Weights of a small GPT-style language model, trained from scratch on English Wikipedia.
Architecture: RMSNorm before each block, rotary positions, no biases in attention or MLP, untied embeddings, normalized queries and keys.
MLP neurons of a small language model. Each row is named by its layer, matrix (gate and up: input weights) and neuron, and shows model dimensions 48-303. Each number is 128 + 24 x the weight over its row's rms, rounded and kept within 0 to 255. Numbers have three digits each. A neuron's up and down rows have the sign that makes its largest values positive.
After each neuron's rows, "fires in" lists the words (lower case) most often at its 100 highest values on Wikipedia text that the model never trained on.

L3.gate254:112098107160145141114116131123115128105140076118152136106098151144126140082142103146128097133148129103133115111149117119123103148131149160146139075141130111123122149159130092154154103154140092161106127155173155109085134139114124161123117174138127094142160122129134105100120163142117115101108175131135139116099130120119125152104112114117094099163118080165090102118124169143142106103070141138109130124105109064139083109144093105090076119142170121140154142099136150109129119142118113109130145113139114101105144125126133118103116118145142163160127118169170142146160105168180081149144105098094108111082120154123140125122054120106140132163116135179145128159156108176135110149117132091153153130113139142129132064138112098166138111079139122141173137146131138131137160159121137
L3.up254:129116155122112094161127127157173153081091143175074127141148127133126190097128119146081115118136094110116151129125143124182111160132105131132152109163128086115150107153088154133153163149142092135119103124123126139093174120140136074141130149092162128177123111085115123155136122135105125121086098108163110122117167131141075158145167080124160133158106120113128113138128131095118140127129105113157157094120147152114107159117133139147148155149149127091119130115111186140139106167128106097106135121133098088120132130093122138127128148110132135158148147129173143109142096112088121159117103111151105129139134106132119130171180148134135111087085138182107104139128117111114155126140151152158138140177138092106136089099120081139133105133122095132140145095143157120128126112120105
fires in: "had", "has", "that"

L3.gate1075:120153133132132130134143156100126150104114168120131129142137115139164108174059114095133088124119120131111109147160127133089121116143122118093147155124104109117122122133153144126126125129163143102137144084144094130136121123092129147124184103099088129098171125123136123133136113138126146122112169121121124137133052148127122107098140131131112096103135074134145115114129181123144147105132159109150102124172176118152168114158122098134160146123168131110162092111138104198126105152176130191119112161146105134116098115132144128114097170185120091162156123164143119143138141164111137108130146127174144119088123118115092162142124095152126149107102133102133091110111144134133109139133093124169135163134177129135098109134152116124098123087153097150110122092125148143143090145095109
L3.up1075:139151119069112120165144112135152160112133112118145125168108125115169152096113130147139074151126144129116132080158146151132152115115124164133139163126143149088095153118140106131138133133105140098100149146149159130091145208142095159153116160117112085109141132173163119076146137126174149146188101135143101132094113121126149125119114099142125112134131098156140153123148115098102100110130126167137142139094126103170125128083112134107120118147165103115127144121080157111115156108135165101124112123113147152134103119178111157132094155105148115168095101136076145123105115165100159123130126110103160146121107101102147163159170108160145164129155118095149088099115131127101112090114129096153097087110139110112163149127130117084162114131153149111131117105146138138157159105136156
fires in: "1", "chief"

L6.gate888:121130110120159128107154123131099142102154118152149183142141139100117125152056162134118083127103130150117105121175107127141107123153172187133123143142159135116098117119165102101180185151135115119122140096149105085102086128105142112150154106099107115150137113110122142099119149083130158154107118150141140150180134110088099140130112100097102111104133110115134098150094135123145133135120178151118166077152104063115142154123149156132132142139136108077151130095150138150155082141155105085112113140107125116138142126113150141146141159120140141139177142137139130119146151138131116106139111096103141182132124121136148154084130146130107150096100139117148112148142161084114177116071103162103124174123140109144103114108145078118165137090137130140104142098120149098137126148138139
L6.up888:169176125133135082164070119128168121115110153080113126121145113109097147166106161146164126070143112114133136136162099130134106140107115140139109103131110131130114086089118163139110155146133086142119106168113169135088118118139102113152126123135110136131111102135118090142118151145096119169128110103101162134162123138117125135123078050126125118145125085111162133124122113157156140122101146141162157121120121113145154124106138164133136139118133152119139139164111116137161144097157098120150127114116115106136149108166165118113110138155100117086127082101124097095099111163125136167163116099173113091151158126100150139128132144135166126120142155144122111104185085140147134112165148088154163148140097161145133109144107106115144128131102124145114149140123122144177159139141109
fires in: "had", "has", "have"

L7.gate499:131116117122113114122112137085160120124160133087175145148120126133145114104073121108128158119129071132099086164159128099149175087195166115116113194184152133124131137157089075115114107116116118126140095139136137153102130168118129127111137085164149089129102142105148133115148166172151132135140132175144121117100145173126104123102109108083137091119164078117135132147130127106135132147083114100155120126105137118133090130074107118132147094121128158116148098168139138160140106107080134189163118106115096108081122101142110096132148100097123147111128114088138147097127140136134110143149102098125082139117123122147104136152100119088146159104088149131144131151100135133141130097133149128127112105148165160156133122124160130145159115074171115113141116091117134163147122116167156
L7.up499:121177108094125126164118093134126122126125136158132108133145129156139161166116114108120156144141107143165145063154132133153113150150170135146123148119114108154093119103155056143140136107147103125156129105105142084123129122174118142154177054162135124142124115118134119143157110143153092145119115073145111144121129125129115133089127144056157110122172117124161105094125138120117158163120145108135134103146095094113143120153100131149111115143119142097119140143113091172148105104122124103109065091084084118124171147131130137131101125102155160177113155142112124159095125118103124152123125111117134102148123143164168124089131122123133126092150117135150129089102118164162127154102110128120155154139132142100114158127105111134102081111124166106111105144113102207100139134176155
fires in: "who", "and", "she", "finished", "that", "he"

L3.gate1120:139116099138128099096126091128107127160135142079155086153144127082158108159127106118096117157147100150142105124139167126140093095137150169179105162136129177184132172186120150135118142183165154140119084138090108115095145128086110121143074134113105141136131093147143134135149109089179143122127113122119111106169096157150153105134127151173166096094121124134127107116160159112128109094154100120130127088152172091139116118108138142138112107090125126094134090093124162138150123124143154124131123130157144139141087154106090136153115120151124151141118142146141126123159150150166125144091095115155116161138113117148148116098129149162125097183099115151156123127109153138111128151072115107110112146163122143135155129135110138170123126162119135140079119104145145170137146115158168
L3.up1120:134186139148134119184152090166096115121133115137119150138142093134130071112087142091130132078140112148113104122148141101153147132124180114125160154108109166122114108153135158122100106167174168114164163148085166124153146132164101152137142153104133118123113148150184103143098102092147115107117118120169089123085135102172116102098149145171078136167179137106135135090144101081134082110099139119123131111124146149124081147083083131143122090127147130124153082118123134099152153102124137142140129147119162135127088166108104171123086162136110082108109110125134093143130161116122160101149131160088124159124124167154131121097153125156173146141117142119158133111116136154136116135106109157120116140149141110113109140105112091132135123160118120115122095147172139127121122130108164
fires in: "1", "0", "east"

L3.gate720:155093101107152113158155120148131169129139083088147094147126151121147133104105133116174164137096139125125113093173140115140122137128153152113132138141116132113122111116123118099126125131121114153121093134113154111111102132107169124099160128111134152143111117127128153166112139122105153125188109155129122115152109116088125099075111109134084121145090091114135128151099112130139112145077152152158177113142174092107141158138138121120127151151119098119129147099195119130143098129152153106124109105163112090115122142093160150151110151144110100125070128166157072132121170109085148124130128128131113123096125123085182134161124136138137166099132140132147103126103128130138170128131132128134122124153131132067143103128085169089115138123085115173131127093131129112194111093129143
L3.up720:163178083106163122111113117160120151153144125120202151081117124167142103104116121102163093139154152101151142099153090120161098113115138121096131126136085127108121125140176141135140124074124097123127107108069116148133128137130139098123127164146107144108182138124115102110127134147104100141172138144125148150134156132137175161138105160097076134148147118154153098133157148161107144110147204147135136159125153126131145169107131143133119124081152112105155142124112163165114113104151123074129129118135094109132139180110157132135128124136162094117111143125151115110158155115150126111136115116141127123147161130124138166131090111143133125131141123170120123084106136141072140120119124141096107109151063091076136123134131119143116108124143138151154163106155136104127172122131152
fires in: "has", "have", "had", "ve"

L7.gate1182:147112128151133115123128120144203159118184162124111131133140122102153145106131137119139130127121136161165181146089143125121137116167137105144115139146132089110137147153129116122111095076102082146118134112133143146118132113130160127118152145149141118152112118159136133148112120146126121129110116109144131146165126162109086116121134118097138116109176108177108127115093114111095123138113111142124106107135082093105165127113147131108126126125106118136134131139142155167120155169151119116116130069165120101102165085110133119070132125134109103122147151139083081162140117103117091152118127130110113155086127094099113087101109141109165078165135083138130115118130106129137081120093144099144120127123144162168074120154121104110105095113136099123100141125122197137148128116124144
L7.up1182:106129178136196106122096114142131093129167138122094106193089148131135145138178102134122124144155144097132107134114123133170186125164143106098086129129111141116130097094126113148110164126063132126127145128111155116164133157112120100119081149172141108103157149141119136145132131119098110139156119128100096112153137101129134117111092152097110155153126142094166140101119127116111126130122130121116154133109103165121117116094135151130123129116104157092133123177121086148132154076098102110135169119161102135138180114120092160119093114126130099109062105102149061125101129127133108098088151116141169118155156115132135097145116106134103125143145123113151123113110100121101088108106113128130166101127134108124102099153127117150135128144126126100156141171126103138120125165135107
fires in: "to", "he", "she", "after", "has", "then"

L7.gate346:171182098120154135152156162144126108066178093096137127121130116152125111122114151141145129140174124132126090152174179138132145152170137140107135188141148126122188136167103132164148156117109124098134152168101141166093135154141133114132107155100141162123155092142097081147146133088088123099095151144130146140169176160108123137117145137140106112138121098132139104128114146096130155144153125108178143123136089122158111093094173130107110164081129160161118113138158079162125161132139165135163153119139149095142114118129133163102129126156101128160169145139124142111104130111080095139136103134167150168138115076118114145139147153120143152120128143146121113078166155120126126176125102099134120118099136161090136107129143173165134135172133103120130103098105132143104087114130148
L7.up346:144069108107144108168167157147105123116160112099134152128121096136150164119120115130106145104169116132161117107133108134119138174094145110141133172115171155122136136177073119115172139101121110107075169133142087122158115163085112131103113135098151190122124114125160106095165118150105146137120122140163134115125103149084140131065126113115118121134122110065162124123115101141185153104122142133141137106134120130129124090101137139103098147166139154132137104127161109104094153091140126118147126121171143113168080138122120151092135100105125157099135101142107119147158153122140151137143108119117144106141127099112106150123154163161168137163103146083134129152136100161062143119139099105137089124137121137152094156170133139147158115159162133139148142148130130142162151109090143
fires in: "1", "3", "2", "0", "4"

L3.gate890:121083097114116170078147089119128133143126156112160136132092111137153112143104081125100101115121152113137120154098128130110145122116129127130120087154127137131166126113148133145135099120148122132203127167116117149138165144118143134129131151137125095159105145149158133133164124204133127165121175115101145066153126151101061136093105123150171165170131117139127157183099123141141087121097151114145128157145140106122166107138145116110156161097120124120113147113153168143094147146121178162127146141098107122096152150104126103097116129097148144172160111158105109127136165104121172097094130167130137139138136140144122146138094098097133088111159118108145129154120182126118157124135152145100103142116145155103123104146124130131117135100139152123143130123115164117103153118131160
L3.up890:131095123152120167172181149153128109077108110117120120115131128097118095129150124096101130148085097115146131087127093125094114128098152163142101124164112133143126095153155103132118097120148139148148149172079123129106148161113114142154144118108130156115130098127118141138111103174116112166083180158109134120142110104115103132121102114095124155149146114113136141116143124156101130085125141152104112122164109115114083148186161148102173115120094170125136116131136182132146120105115159133138125154095153110121148170110112108102108123132113105145129133140068108135148151155162131153128102154139091064125170154129117117112144080120144099141115117179097101136135102156085095109171099128130167163149126160130145160126142120116116105130109113132140106173160105117137115133095120
fires in: "and", "then", "later", "only", "following"

L3.gate995:115114136112132086138111078101113152135112122164091167126114153161104130138107092077120133110138137115114138113132144120116126131138165114150105163128114093142130098137118155154095097154154110141087172114122083063129153188095142079160116111127157108121123088103118150123131157123098126145154089100128164123124149114120123114095153108174159143084144151111114093169138108129131101140096096074105068153162157113106143085144110162134142112123137110124115169142149128136089114077137137129135129111134155090123160150121121102133136097130160149099176104126119130118126140113128119136108096106114132124133155110099107095116152132132110150141139157118133132065145133125136124120140203099104161117160118152117105116105119146123156126125124112139160125133102126123125123160114147
L3.up995:113142110077173130136106080146167110128153127104124145160178145143149104160149108097138134116110102154130159070092120106154105097084145149148162146131115149139102096107140083125124125120189124079125155160178129073080149132145112158149130075118130107143116121119139118156127162161142139110163124082110107178141142151147117140103144097127137115103095130129141133175107123164108108107124093137086125160141170117114149115178122127151155110174117123094126125130122155140104128120153138140135166133122070106165133126113172111131105179107133123109135160148132123097137097158178117109100151130142097130093128134168134164115125100087133112105105106113145133137143180150122153116140137115148134125149160113146102148143115136135146120159161135166099144156130186112107154167129099
fires in: "that", "as", "end", "series", "lead", "led"

L3.gate948:106166124125102131125136168147158130160150109108143131128134102116142113151152121153107151105101143110125120150150139160127150137109166153158150104119156106174122144119172076174164145124176143089128126108125167129105128124135143121146114094123136144105123116154118121104146146154118119081141138146126094099104153148129153136126129089091115133086139130149143126142143133130119162143187152162113124115148078138141130127158102117142169124128084109113134143087102146105117101171138149119147109162126112117147138178138181102136139150120112107109080157143149133115118129120158137161140154132182141096137142093134132157040117081094152130089113088116141127120179125135106123170130155156169133169153106113152155103152146163082139174132133108160128150136126130061140116142098114
L3.up948:150176109118138128082116085127102167115116174095104161116147136149136083126107118157114132101133147091159168153149157172127125126128097157124110137150117117152158088135116121135156115132104143135107124079167125148121103163106099162131110153115140118104103126119107148135107154125119083107109124078134112129147123172144129137110114140090160174132128106164091136082118130131113154122139183112139085079144118101081115116129120121122115141092097119140153097097154148105141141101121091094113103094141109066114131088122111102083151134147102078144145095138117152145145113135140132161133142166126163102100156132155149086056131119148145133106142071131114168127127111133127092131193159131083139125126097127100151111148106131143132115121095110137122109095127128163131128153148093
fires in: "there", "telecommunications", "is", "had"

L7.gate773:128139126118107109092146139154182139152149149097075122106150121166128155117150127103123100106115125129119109105120094150124112118122130136120118130164181125149150153165110101114102098081107111170095176124151117165141126125131139121105150157115152134117124156115069123154115140156111156122140154149146155125152113147146085100125096184126116153086161130119112098161123113120122139129152142125096110143146082131101149090103129126119113160122135069120065084116120131156150129071142104147108141146144156126117094104128096161157163118142095131117140125121092103130166162147130147139152111136073103144145143105117110122120112170154171099130133123138076139134138104136119153088141131091183165156103105132120089102134140116156173170128143119136129088073123149132127087150145141
L7.up773:143144117146119135124157171134122074146109121124160155160139172125130094116139110157121152140119140119102122165135127114157133163143083112127147108140128145101118114145120121126131129101113098095111126130129140097100159159115105112110125088112143146177137126108131093136150101156151128123098110072115116127081112158110159146116103117116145145129127136105139129086106151137107126137146134126100119162076106089112133112106119104168115149112155138113117145124127154131128139160160149108153119137132125141133104132154098108153123143105131157128094092135127156080061142127176137146147066144094149127081136105130133118122121093103141162104146102111113106148128130111107135145149119160134142136166158103158092147134122128174104157156167193161113094154138139105122121180152109
fires in: "was", "is", "he", "grew", "she"